python train.py --n_layer=13 --d_model=256 --n_head=4 --n_kv_head=4 --head_dim=64 --d_mlp=704 --vocab_size=613 --activation="geglu" --norm="rmsnorm" --norm_place="peri" --norm_eps=1e-05 --positions="rope" --rope_base=10000.0 --rope_fraction=1.0 --qk_norm=false --attn_scale=0.125 --bias="none" --tie_embeddings=true --parallel_block=true --extras=["capped logits"] --init="trunc" --init_std_qkv=0.0448 --init_std_o=0.00879 --init_std_up=0.0448 --init_std_down=0.00879 --optimizer="muon_variant" --lr=0.0118 --lr_mult_o=1.33 --beta1=0.9 --lr_head=0.00839 --grad_clip=1.0 --warmup_steps=200 --schedule="cos" --final_lr_fraction=0.03 --batch_tokens=65536 --seq_len=512 --doc_mask=true --train_tokens=354600000 --steps=5411 --dataset="wikipedia_en"
MLP neurons of a small language model. Each row is named by its layer, matrix (gate and up: input weights) and neuron, and shows model dimensions 128-255. Each number is 500 + 50 x the weight over its row's rms, rounded and kept within 0 to 999. Numbers have three digits each. A neuron's up and down rows have the sign that makes its largest values positive.
A block is one neuron, or neurons of one layer that tend to fire together. After each block is what it responds to, as a language model described it from the Wikipedia text at the highest values.

L8.gate560:426550481499421440486546538551559444503504496526596511520500535500575536416557458482523489582519560516475448467537442405579463500454589504450591540475523432511460555586501407579555507447517402506527516496511420555544470469568474448456517565561489570518495461460498560545532562536479442533511416594487466481524545541516411469520562432432559564475550576450486452446521501403593519334548
L8.up560:519516516484554402450497441512572504482458334498533409497561548584465551452455464553459498462532472541467496476550609545528458434466522499583494525546572444519572541513554423540481474630503524423487528505559502500498471463430518476511471476441557483550542420493470531501521512471466509583596417429436430488465492473453459518573499442452422539479471480590379490485604485529503451434478
Description: Year final digit. The last digit of four-digit years split as "184"+"9", in date ranges, lists, filmographies and parentheses, such as (1849–1902), 2019:, (2012).

L7.gate121:609455498413438484436572567508601464529495486496431489553596531400516529531458541487560413404465430499533515545494501509474482445514456475505405543472483497430571491540496612558551484565505480518476539402454485511530425501539485444459588547442481511423480526434483524504451441556524445530459498518469561557455515476482577452442479523491406549502505570521493540603548567476513478483513
L7.up121:515572486504486488407529481498500568492486476468450427449575467478531464643504562522483426585516406497421443579499512418499444455534448403569430551495460529537530467538408603502509457546478470439481526436551608520561521494523435590416486490486568541520511481466458438516493562461565557506511494507450542446609551536436555606600506493446558513553529521438503490516442505453533565402563
L7.gate215:492425508522423461512386521465456486529594565536439458488560375560495441489520465517538475575444457471522405548406499544537564492470484475525533464490543517573461486559516546550427467517545489549515447608470459462582575505557468428517451543541436409496420580560473475499503483467471487490456481510463543521531544523486630513585488508491465486553489614490552434476532585475442527464501
L7.up215:629436511418427422469541367607442476497510461493515527518505498533538497557528478498553577488593497588477453558423546461557451443493484423532569446524445581515522478475582540544458458415577434519453470467471452383549489548438599506490473545425504520433534508457418499516455438461544533491538562524539488549530514540506487539415512544531522524490444463474487460493505480480451448482530
L7.gate232:441478474545468425419531542445578455491549484568540475570497419524563474453432463599519463538535479494423502547482538558566485488495524492592443479473495494437519448515497506539505497464485464579538556537462520468477526402464467494466452423540490487435471549475472500513413436438445499472554448430530544527398471560550518528448445406531449549547546507423525472585507548532501422487545
L7.up232:493514491493545490463470440507493393543474524492503507521451496491526551546482458516446526546502485477383586489458527525534550464493583533580518577453506524609549472429517509555607464492504482462560431508467557474507477462578547449350446618534526520545514504497488393508557468533472650513459532550474508503541543469426551510587497547509384542502422438506480468490510553419521484477465
L7.gate445:519544433544510454554590484486533559509569461541505510466564476556427443431530392486464413480507462551562522615458450595384515458477552525548502483437529420450498443489433534491456498450579431445537489436561479504601497437522454473455499435469607527491428501496530529480448486451605553545516541456500484486496487555546530457479447432598549474509442519472503455620486506439498506480390
L7.up445:533507478519514507407478586500486437443542494547510506540528512514426464481508470451591542516544526518619464388473431533449405438483543531428459503459490490385487478515486539595430498532525471540535510502487436447516450550509398550564544376482503504471482468502468453482542548486508549484561497518537578494451508538474575540545534489504472504506531497469490424540514503504513522466360
L7.gate535:560479577521482487482529492497530428467582478549558558493499530507496397484454403496552424451480528596542483474519433464467477606500558498493440503410479394492548466491532529497405401522499553528474385465536564519588393445526443496544426456565468525522417482498431450519498484537637509555580431462394542512447472484471568495458443514564457597452511505537436481405533460524472507483515
L7.up535:593463429534404485597561511497482477433482516430485471471536514547458505499467561508462551470528464402456547506504485460519568499591542412559507532467468528544544595476488576502477627499496451571530495425561519489454524501483518398466484480485505447462436507466546518515542514437473561427451514477492611372490523592484491541516462506508451566576476482462526455547538499522463608378606
L7.gate554:521581517494455426475463575553539474551546599509401534522494528500494513547532572495520446572425565431538545551525458468572559475564384480430469457515515535430532509579530583480552533508506476449554487422476562446420496509477474535502475491483489519559501491510650384557510453578456492536530503429527510493511566558515506427651436422550493541399462411434457517527511499489535559502448
L7.up554:466474635535524485534551435546531505496494471512478503496616497440469546557555360413472366469369465507475502488518457491441533495468425539452513584437550508497487506515497476473460465453466504500525515380550503409505365481474569504561484480530491493549535482472534534464387557496500543479472491628463539489489499555481535479517466557544545520553544550410561528503408523462505474540534
L7.gate631:514425556469497540477430503458484578444445478472469519468520605519563523469580544447439487467516465561460510575440467423530538502622528511438472582514586501399467548522492476439459536491475434492543470506434583518425519471545480457482488457541539534386545584485544512560443519525472495504476471536483498436497604525561503485596413500558493585573573572506549450548529498502585478546482
L7.up631:487391573514484546576499423484509544559493426447572483363437495456554495435434498493428508544523516484470539481446529548529502523567465490529470419436585513541595484626426537475455467603508547453509550389466527472540447492405581546563457456472482535474479498511555448470667433502446571498466399503484458469408545483496486525478569454548501527511501515393449500528461519511536504489533
L7.gate643:513495528575522489553490601479584455575526465518540489543504516419515510509526578484565515463558443495472486490489479496509592482469504508548477495434470482519552523515463510418556579409505527464534342396493460409629456452485502490470438405541502558432513420464552539547512476483469480481486496494587405488473430452408525458569459580478547511507524490437486547469564430511479563501543
L7.up643:526444468533468505459543536415486526504473560452473479482621583532525486401465484539467493553489491497400466484493510472505545517476414448370512336461475537454553494412455532427444461542433440475504446511540471498533459426557491496586396556517504451490568542483522475545504438520428572453455452557482425494497416422532452508468490515522528543561570443613545468493488480414489417533451
Description: Split word-start fragments. Opening fragments of words split into several tokens, mostly " th" starting through, than, those, plus Th(omas) and leading digits (8 in 82).

L3.gate76:477554530507491569515481464434506413477473557542470367460533556467392553516551549554569359556447455537586448430535530419493468444566561501544527523506560449463553482520477470524569519506415493426494462537574451575456514443515475447560509479591440479458463514466456527518492535551596504515593445531504563542465540447514472558425512603538487445548544531439510434596531510465479440439554
L3.up76:599497509587536523514480531509492369527511522485645532615488494449463453553493486555445576539417586377575516510494578420465464531552540513484477555478534578502479568511500518495525442493608469514413486498556465553503553501477435529514457518582564492514502468451518548511470446493481560444511586528395570560512491534549539494536390557461491466592440548513426510528477479533453502389489
L3.gate105:538492448514466504550537439420487470466486428450491533541543521494546518498542533589477604510513466539472496488464463539613533499562422545446484469543496547467587528473454401494504505502563445426520477486643506478484573446575498589491519492465540527508536484521536437550524574451418473533526485481574443497491380557486481514478541510445454473564400509521428368496520441522486506543575
L3.up105:511441531521510530531585555488465380465484557466536447454606574510486468524541509485480522512513404539467461543439444514558526586488429441542424477494506489501554497445480469512566468504456443525478424461378519448517466519448475523546489486575483498486541572511468486393512492466483497530484429490497509551405430551574502502476512536446548473562464417445530471494480543516486509522589
L3.gate145:495508517512509569440561515531493439487504454479446469516492482521534440467457489560581432471517502515446431511545466439513551534522511573514494467519455484515598482540452494485520531523521542541496523542451409577481598588535526481495465360550487439458434521582518433395439486502561529615496456464508366455479615523476564571499441619522519503476479494600564476525501556539531505460466
L3.up145:525529443489391414503472539550542467550475483447456483504559514483508543453394461518543441411507481516490389480487505453479382418607409499536571530379527611516565637583568446448533531453473525500623546510508568505509457439399519492457515533484557400536487555485502497555456447563499558484377493522479470562463544521504429578553536625476438519527593438471485460538557494456539409525533
L3.gate379:535434568508511501614539516500477513497507528547435439478555549367482510546507503485450588443448502522455506471521543435400504472493460527524541427550579477515485440471500525420524577556509439467462443511494521531497466574490463453424553576482566436499540452479546461567467429480473535499586522452507578566446609525526522504512507531512495486452521566481384413427522506518515464574446
L3.up379:538475485530540465539534429490569401543583498494463561414519538577467576470507493395456501512550557532525531481446481563495575495383466514511353470474488468380557420501381499490481474549464535506532493540505541481507541557544591367484575462469460506476512575501469363526546502537523512520504495489497466526450556551520525533461521508571605573464537524438459504560566588485477460553536
L3.gate476:445575437533463608505506535562575507556544538483482541463508554513514515469480526555571449601522431508470489509610512414574476525430393404557496511406424476489524500549516547557454490555476496509418511510535478563526444398457557527466470527425498524522426514498508534554390497542470535479408581585452517465529473489423510442468503504480464513555543528565469559481615480443440433464463
L3.up476:518496481517427508550570540566531443449490442496534386490433541438550426456398568559533411526521492516515566551535522480584488545578538479461478460446450419492510607440504560447506555478552575485490518499485502542514494519507498512611524491483502470476521508496527513428472557430512566581575483475558574474499515509504559441561588541486550490430443456456468562552442463491529402495478
L3.gate573:489601537463543567510469517393500491488488429455482450578504490572513506508441444566500494551468474413499515579431500558500485385425479506559512402493556427498539502508515531468461459430421479472524499536540453581548472582547500567434436455423461488559539470447544523555501502480555593441480447480618483429463430464485469449555487530497481518437438567562475547473533471462386518472446
L3.up573:489499540434459455468589474505511554450453457549518558560441559487513532580513475482463572530469516531615473555461524474544516465469498473523511531566567525553516457548446501559588511546538480432361510390476534410475456455416438475487508459548473497478477526429431470500484475469464466517435527583447561420467630510597536522397464519499585541526444474501436480539513605505570555438571
L3.gate609:544511486447484504452564505434532456437592397465592514613480511550513565508531453490534493534464560508409515490446472519456584505459565513387510488446462430475566613473451380412461471436555405452515611412537530467523552490465569419560510504519506568451523491521484493521553532496534548502531449484538548520441458492451536502484487474494514461495420496523477484481533513499435519454516
L3.up609:511528584544501520497442477516518414483476519474433527449477449484497435453488466534454510566545496502564501549484453515525396570602459466504494541605463530469477432519500546505502544502467571600368418425348520520475464431490470435506484462477577538526534455491471466465476533481548490396504502595488447456555527501554561454468424488473517481544449481379504536585519522481542414474533
L3.gate630:503509431450603448443499494475491536471384412478439410566446465427449428474557470496603633466526530474575389487380484543564532454556539468580457531514487433447412543465412478540466466581537510579508590499576491510651500497488516436483577499454531441549468520540441573499441491495439449469545454569576511413533620545560454486501471490459495473511528515466528516492530538486448500472461
L3.up630:446505589423540529545480542422574474438452441483417447488433506405485439483534440481498506468476479404554434513456472479564468489541536537524398535451524479492595557485519434493405499517474518467441435587516526564555484517518558485491550481472458447538495503511406626571485474439541460444458466492628556445514552505476420503519486436502502436499438515518574532460529471477557546521465
Description: Word-initial fragment tokens. Short opening pieces of a word split into several tokens, mostly th, st, t, le, as in th|is, th|an, th|rough, st|ill, st|udents.

L8.gate134:454467448500500461525455488510479487565423524500484526468510420595477529477541562598561569419578461592497500549494404471580561444462544520543485446550422486485521550437387583573524525492467486525502458454569417508421508468528469422483485534479572421602581482569519544559517554526431543526442431651522405465479518547509520522579487560490532553438514497446571474535456515528415495463535
L8.up134:518514531472547551550473488447499460463497527533474499563516509486369542495437461431512419429390471526426457493549429533505506522498529560599452554414538528476449411410530509475537461489475449581531642454455587546478518486542440414509518504588556452380553469430510476560500455422497486591549421444486545447470451429507567526514419507525522538513519460467459407487529549506507601556447
Description: Final digit of years. The last digit or piece completing a year or number, especially the 0 in decade phrases such as 1980s and 1940s, plus ending pieces of names like Smithsonian.

L3.gate103:499491497544575509483530556508464564562511523540569492517476445515602496510438588543466538553451465425550411486501483512574465516504603485451533499488531508540537519549485588514448507572496519451426436567475535485520515543461504532528485503466563523474456598471493517521513544425574495490503526546459484549532496528441435560496529547449481409583510531366428476497418463384476488424518
L3.up103:519542583456599500552466494552494435502489450548492508457476592413514512443498513546478433430565512489486518441522502452600527531521455454500519522451385485561527520576420496556578463563529481493521602434475512458490464532563567509539483551511545437465560412540466513494477485543549417569571503543487510551459485455442461596436395561428453454462468529538497355550436556517545485485457
L3.gate359:464480547420529630451433499554467587481538535540439510487472506468519447528394514508502469532523572479333606476528463631481475471528387401501429488514551496548476440409482449442415527451407537513543431528490500501512467465544427508521531587438541478420485545448432525557519432510549552535409438495478507530550483523507552552482421538477520411503435464556484550593584498404512516565439
L3.up359:504430539522545481592433437487481486420529472431558476415451509553515479468495476447447421500485431463545464561524591494540561490438462503480518496539560449514427499447463404500451512429452516594577478517461544616448524480558475547536525602476619468588446558428431524534544483514471487497494376547496494520538478518551442512541470378495496555438504490452446521514553355389465462469560
L3.gate364:560440421464524481502500535382491541477508451530517434496566436523346594450560474524427492443517398557499539560474552458510425551558507478548574448526448485465539497499554516543463362475477504544557543447487515404412492415526455496500612569519439492460498531499485497543533448408495538503486526492519470547475438478410495479574505450477522602511545494523549455501589514514519531493521
L3.up364:535385431450514477461469497454483437471474493536530466545508470441475630523515523554485509495476441575559486617509494464460400534481522438588538519427433496449565539553483473485455404485537471537554478480512545450413503486523402491488531554489446385443481535526465496543455549501451552510419478471525469540524521442469496411492496519541507582564480514513448546463604529490512452444433
L3.gate408:524628512446478531510413529503523516558467568492572560527452511473481531440484551568505468544511498480501532495490518440477446543478483447486463411480640558578593561395562486458514518472564501516528481500547471581536418554580578539521521572496452529511410482482484579556453500499455605495534437459481569488510525492500564461539565411479522439432418465507475530535525464504522499471428
L3.up408:569506448480518533417445484459497495552471628477477528613615556399482518468453548542580452445527546526479532465434498536479550476632468475473448483386547495489503480564578475458503491389550607486513493479527590524486492533483439498530507583486475546522477481466489452504532534457473623500491463484518527515436406454556589510578568490482428521507529487624441533466550512530500505485578
L3.gate415:508403487434627450552490533598459521517412484504549550507485478482577533460458438406614512506494576573506462568441495397454536534564526530535499488493488479527412509400551533582620445525511430466527530515524520529560385540525497552528527539594477452459425512545520452484548510464483585469408479538504407402526499515568501416504543402548484485459537520550558475482538522496424502483510
L3.up415:472484460526477602419523528472443416469537481460511580368576551531514490536477590460493410523493550487440515471495459420472549417577542473560476436450480551602548537478538545475573477568494474507466468472559530533386545477564494443472495509502454476469454515442507429476528556430493550515423514579570445566528410533505515532510465533527512476513492546498631523519569453457528505577521
L3.gate482:487464527467472504438492495606433492468521468535533494548508445492474537484494610528487449498420484580496428482445512528493497380510537474541412479508479485491462476549544479498492569463573445488407571432543441488477528432551514454563606477439497529406535568511483515453455475507511458438573405578424469605525510497537501456483551565434585485496514481517482453482560568497446557491414
L3.up482:504458541512571430515423491431489440450467523526509514489444550412477405517524505490582560525517476510511440615469483407515580516451486438523557482592504434566593436491512596454566449510522609578425500498490504573440596587587531487457442430553517479402540519478449439535474522538490511456434432484512438543454459444400415438478489502492559523543503525468470441549527498459499506537416
L3.gate536:524517549590552452492516456550398461526526436512531447564493448492540594405455475521533516519483521464465532472509577552501551410541564559524463481425496465460434539566580501511454535500480518464599477408468393474459475495501462473467457438478529544514515486492426517511442423507476434528568469460463420514429464441557452442435524511456535506533472561518452567569477572423453482522497
L3.up536:557612549510534419459475451514478467519454495397437517475430450490531508491534454486529563499523452464438400517506531549431540549516542492505538489389421553532479474510517558524375420539381425615456539512479435444525547542648436464475497475416529554549569509473436538513446528474535439474493557498544486462576472519486430438510504550475542462532514640568493564511547547534489491498447
L3.gate581:564475495566502446411426597534500409407490435463509448482541415485511551529519434441510431517506534420415594469526505454475544531541579525602472396449584443473536512532455562496480524602541555616476458481501546491467471555560381495507544612466536507479394450567453536521440510596517473522495529514450486493530491405426476507512452520518442497522526489499506580533491479416489456481551
L3.up581:468474591531561547495475532582532523468466482485514484428508493451451562593453566529543424448445472506455484423552486532479495569518544531642544544476621560522430479486557450570480498480553541554546444477575492456538486496511551473476434509541512506454562475472564406476537498477546507511500572554553416552530454434438454466453503604513457462518447475551485477498484643534532395476547
Description: Zero digit in numbers. Fires on a final 0 digit inside numbers, as in years 1890, 1980, 2010, area code 780 and density 170, plus secondary word pieces ro and al.

L7.gate70:527519537433492489491592596421564467513496558547456475521618558411440521559541536520538495491563568494487535480584526513435496430489645451509486526506434466619553441536499501486509461537541422541558509476505489514517571546496537444560537542554457566391482571493490477535492441505605462530518469608507510547529533624511532481431486596440469493458483533561469425572518495607544537449477
L7.up70:540501492473580444455387454456537433499459496521467481565432496416539422491504509591437497545486508524524528374471485479488497464493511534547454585497496561452528603452524579510512555464473464498428481504422370491531452584494516533488550411540502561538482530591588548527520443502435469412469478596526439518562498496544530479455534512573577459594353492522502454466482458430406452556389
L7.gate211:434494515590531458461544527518539448461467470478519499475574520480473482523492510390553454443495527565625466450481565481522444496497584495400450495477386515573522414556513541538555556397538491501519496393488460468560519503543465499495514446508549586539509493556454482556601473439439549447466492509479480482448467416487556474622478464475478609522538584542524545467524479507512479467465
L7.up211:496522581602612465452451559460555502447580488492466508599507520535501482474571565516432522470477372504479550433496539449538490517494521575495483438512488472488544571530462455466474522476479533479450590481540480599564466514547456519510443536493547420501515558446448449566554422493504524476501542567554557475487516474531536429558437541512518557478507546464392420535406559382395433561471
L7.gate219:574520570471571491535496579398481535374506486528476425522530422470545462443471544502534361494554415436476530504471458506460532544527519557476491474464503493518501482510461453568517489450513558527475421509529454448536483488464486536479515491504524495490474519582455451463444462484486447472539494558464514415454518464541532526397419547360616508502432463422443475657521497522522490517533
L7.up219:579462564441439541517424495469574460530515494575408570507571532579445459479513497482464500523488446429543545562581523437472439502599514410506542483468557536538491534477527477474589563483424544532593485544500515438505575405536483510577507532500423441425533544526491566456594340603582536482517523586449463523594530489571468463449521490458508521523599480466466448524520514486500501462498
L7.gate305:424563556525551470524490495444511537465538420500474547521377554466485547505657520593577438519474455495487488513470465501500504512522531491524484498506469571520447414484506536529539476519557461512525641527511486497527522524590511510400523535522537512414337410478495495521509419425504497436476407503521446436462485486502505404451491520518563479525517459498433463561523498455482540461476
L7.up305:514491612565512457476589524510481520418495469534490494471526501408611506443559501542593554475343491525532513475450457478478477424615529496489527510440506508506527487497472478540563465493499479440490590523547477459441463442507594420457482645545510497507486488503483490543468477426539417501565525460625581409434492447516524541418426536549559541508508524458517531591490448525492505490518
L7.gate308:536496482432557467500553526428497593507481422464494487566611474436521385483424534465591496494553499447475432447545412511502541494416536464504460443485457474527586561433495549486550568514448504529451575495429483522510427479504470510534474580547554437559464603521467571495504471441439494516465492548493443538405494525499569576363490518487573521610425482498476485574525523474526547596458
L7.up308:524449478561530539582500484453469494562442611477484464513586510566501414544524600613539561548465514437439519409583574549514474473582466482488466483454503549520516441454513478587532560523589635435527621500534506561521496515483560487488520526418536466508532427565483519576549467535484403502486521548562449484510482477539446562441435538391530494512504492576518546589488433585473525507548
L7.gate421:516536571591497509417498485461589452596533433511461548515489506513525402535554459458418553623594417594469469471579389501550418449497513610550540508511499493451595445516444553523519550561541551600491448422451524504391484474458433503426475499524508412503462540547432482592501519461491529468472448562544449507464534549438558487504388477442584539513498481528467521530504530423568548564542
L7.up421:542400629412525455502522487475416581550500506529381564517523530588437478472506508512575463508402501536575454419476573460502480578601472494582506506473470517505508525450427468527533589541428504454595504541429490466473446558539512444560483485416559510433492511599446513533504470483594462444435422503507470580511442514532465635580423551466489533462482508521520481454518424429552504512487
L7.gate613:505546526483479563514412560503530526455502526490552436461473483504569524515571467507539551564518503451554514546497452584539512533465526486513470539433540476614509538566415583538512588535450559459558509486481544473509469501467478614497468445528497501529525535558472571510403490565504501577475489490601506509426428503505517532491512439538505536635535474446531484509456423537435576498534
L7.up613:541431506478506545551579399520548496464477492416515563479527477554408577512545454487490494517432537553550526491488503553499415502483599458490471532514507517459485534471483419512525488486532503460552496519436474518551459549566444531523462382384559519478533507554482548473404566470491495542493486417487485451506393447506462473420509502576474469632588542477494460452384447560515571366475
L7.gate670:564516495444586429476399451484561483446475475530567585458596531530476490565531484498532538470511445411512454533514455435419627454551514585556497475553433495579418475484493576487514565480483543567504522483510525462575519552459544584545457506463537507567356550485551486553449444581570499555442567506491469516447516554497519477409558567487495524549485525517452574558462513454479595522491
L7.up670:460472476512583519518418490469505561512491524492526517367479538528413422548547487442505543516383455515471517513450595428506523480543589515491457494465505510564534486477398501548488492525509505565564522594467560552520571512508561500637525475488518510539482499527513447571481566426476521496487410582517413460632499510462492614539498536465494535578454439454551550466482504480542488499537
Description: Small digits in tables. Single digits like 0, 1, 2 in numeric tables and lists, especially a cell after a pipe, or inside dates and decimals (−11.0, 0.36%).

L7.gate13:540436449417455474520526467508479512473488489390569502522520435492524525566592508515511549455505432422489527466448401501440559440498515542627446533528502434506432404554529523604570547466496493450509422520583548459547500585447486495408525498390475520413525483515576539507497456579484469461492452492497540412535476369424512529465521577351424427513508514455432520508510461497401570490508
L7.up13:455432454473427441557493515528540506520482479507508398401526442435535435491489504508522598570599466523463529435449469464465460429512521449464418529534569512488520524476389481502452471464554512531495571535471534451499482451456509456504530507540544464482579527477534510481561408504468507589418505490435426529554490494519477516520562519542437421414515479505521621519535498416521554481380
L7.gate40:463458560549517522515486531460524473498474498416525543477482512542455520393540513426601503496516500423539517519512492536489558433473488562537487481462469548552465471496490488458433580440575548485552526392471619630452530482536528462463384505443466454511465413507477527468591530475537471725534478499561493413411558566449568503520462577471536462530430512529393583469479455465531557498577
L7.up40:497477647521536544488587485455419577471571506518492577478447526469535552493479456434503481619581539530542526482533588496516443462464570501456427499550532530491545466472472543502449569434533452502534551510507553506413442483513497526431460508509541590513529521487458507573512479575544613522529406468392549630449511520502511498436571441497469569450486614524487563451572510500549439516479
L7.gate118:518479518603404558444502480513446494413542476457437527403505428476506566481467576410501557591528516561469536528528536570510520455425540443475545454459396451412522459539452452475490487471549494580446535542436509496541416473562485490513528526460527546644522476486483530506532478508530488502464560513493496542620541457393592496524500490484451497529471507523503562549553494525491484540466
L7.up118:508554433553482487463573515541461518530446426482475440498505346576475439525520502462543530538563464560465471466559505528546510464442500503443512502509475391501531422443513517460518502479452502460502573481534548412536502525518510539433454474446536531488461562480468461559581586521477444471423477531516481490505524521511552421434449527441413488460611499513512560579556474560482463507520
L7.gate481:477509499492557598491509576491504585370563528440496477469491528454491534453474455429501532488444356522451484437555446588533516436501454480517538507418499517534574511432449477523468569399456488505614458452426441514487538558487512604525523545571470524473532502554525514573535515525481541583576431487514423470413467583510466542428581488523436510458572520456502457498542450510563484484511
L7.up481:485480504489464450625559523468500514508522512538484544454543463499547575440500495546444474480507448482473508524462435517463444543533491447533466426485462471659481466533420556408504447549454532469529562524529535397410578492405543485542511482435481517541506510496501502571424481486496518521498375482531522548409577481354481503472537432518487551617562559573498561578438502450444483508548
L7.gate485:558564534488500535515589457471385568492438502458524549474471426471613521468593468290468530418476493542501496551490425547485492637500550458492533478530464462544585563451467490513471386571476454442527555495555622492594520540558581528498555454448534490534465541559439420472449496469462564495535537494479452506440558481392446517566486578426373557536539608469488514516447503565526546401472
L7.up485:523490498442514460510440521404477519441490519522556537480476438461471495531443519519444461500497506438543498463501589495469458455425519534482435506514557565664582565505519554539377581587522405457480544568522484532453499524505427563559528472416428542577511479471474627445523439473465529526421488522460599577473511535454505545522514520561401494390557480515568530450487536503564558415473
L7.gate519:467539407440562485582526491482539505362497429452522475497538489484570522554432438413474519522523490584408529495467489549462531550450529500478465476491494465456520452530556498445575516411569470527459549468498569469497434491591556517583434490483599460473463537498497566575370458538491533513482549522417416533570408488486439572466542522502453545499458430462520573474419494516441469464571
L7.up519:487391497617513445574640484522461499470473516544513471429587564375609491511459513466490515453554445437492489411422554499436495508521455500634511452466563511466430487502431464431535519480497475519466531497531554510443476577569511559574465543510573534521649489527508491492514547517490468490413400566520376570534440431484455502450491550470437436508471512539455538455535520523431453452385
L7.gate536:528422555491527474460496481395470424521605418561532422612482513543486518459572510502375559512466514556527543488487376494534480479487541476440514420556432474505389544480456466569500433590424457544412536553455590529547538480439489556616473551445509476508454495533523426562565492465443553501532530666463459427511634478501568433511450526489484467452431503426535519475546534499480417542551
L7.up536:504543555538443478529456533493377448512468561461612573493468476475534591426456468488498538416454565460533444471604504421631535476507539466435474451508484488525449515424496543450572503493559461530470511559521489513448485552470528603521447457504595527510463504494470501473525514478458498480520456545480450501544473422475483495550449602492498499546628484548539587503436489474440416551525
L7.gate639:581530579519527616508501527474526514509558446485531456475495420472561477531522411427503567579567452435543375475587499486453504575493524411643513491450535591543488452486406521481492444513455452492557460474459547412573472546538587565592570591446526478425504657532473454506501514467425485450526528450469458499535479463478509459531523534523516437491476483519488461450505496474525425477454
L7.up639:466412576558467461477510413469470530440501518422458465551495525437560523517521510513414477552502486533456509505596503547493505597467481506522538513561463418515405609449489530503575503559485552457423475561452443533555540555486524478462508573436532423605519442482571470420459431614514452491496556505508441440530476569424568562566514554502451536485475482553544502510436517424502516536568
Description: Year prefix digits. The leading or middle digits of four-digit years, typically after a month name or day in dates and in table cells, such as 198 in 1989 or 7 in 1970.

L8.gate648:503529511464484517596518518539441459542497454500506471483431436587557465508590512508517398471478558572534528543402504471505510453551456432540503458433492577514508533501428471556517416526505520506589383373495552472528449462529454412474504575504510661499514547415529520493514457528502506444428470530457518545521498477632540482521524565542502541485588468511501505568565496425490562524493
L8.up648:470453480450464389514491540543484541504578488584563520509529499506432477604531509486532421481521439536488526451468526372470508440530504510531495447488635517469491636498567482575474459506407552531511563410478492495519510485493536482468531419533471479385496456478566502512574582478555508492502462551499575582509529458470567426507465585492460558470491449529521459520545560451423442485502
Description: Split word-initial fragments. Short opening pieces of split words, often at paragraph or sentence start: "A" (Although, Axle, After, A graduate), " th" (through, this, three), "o".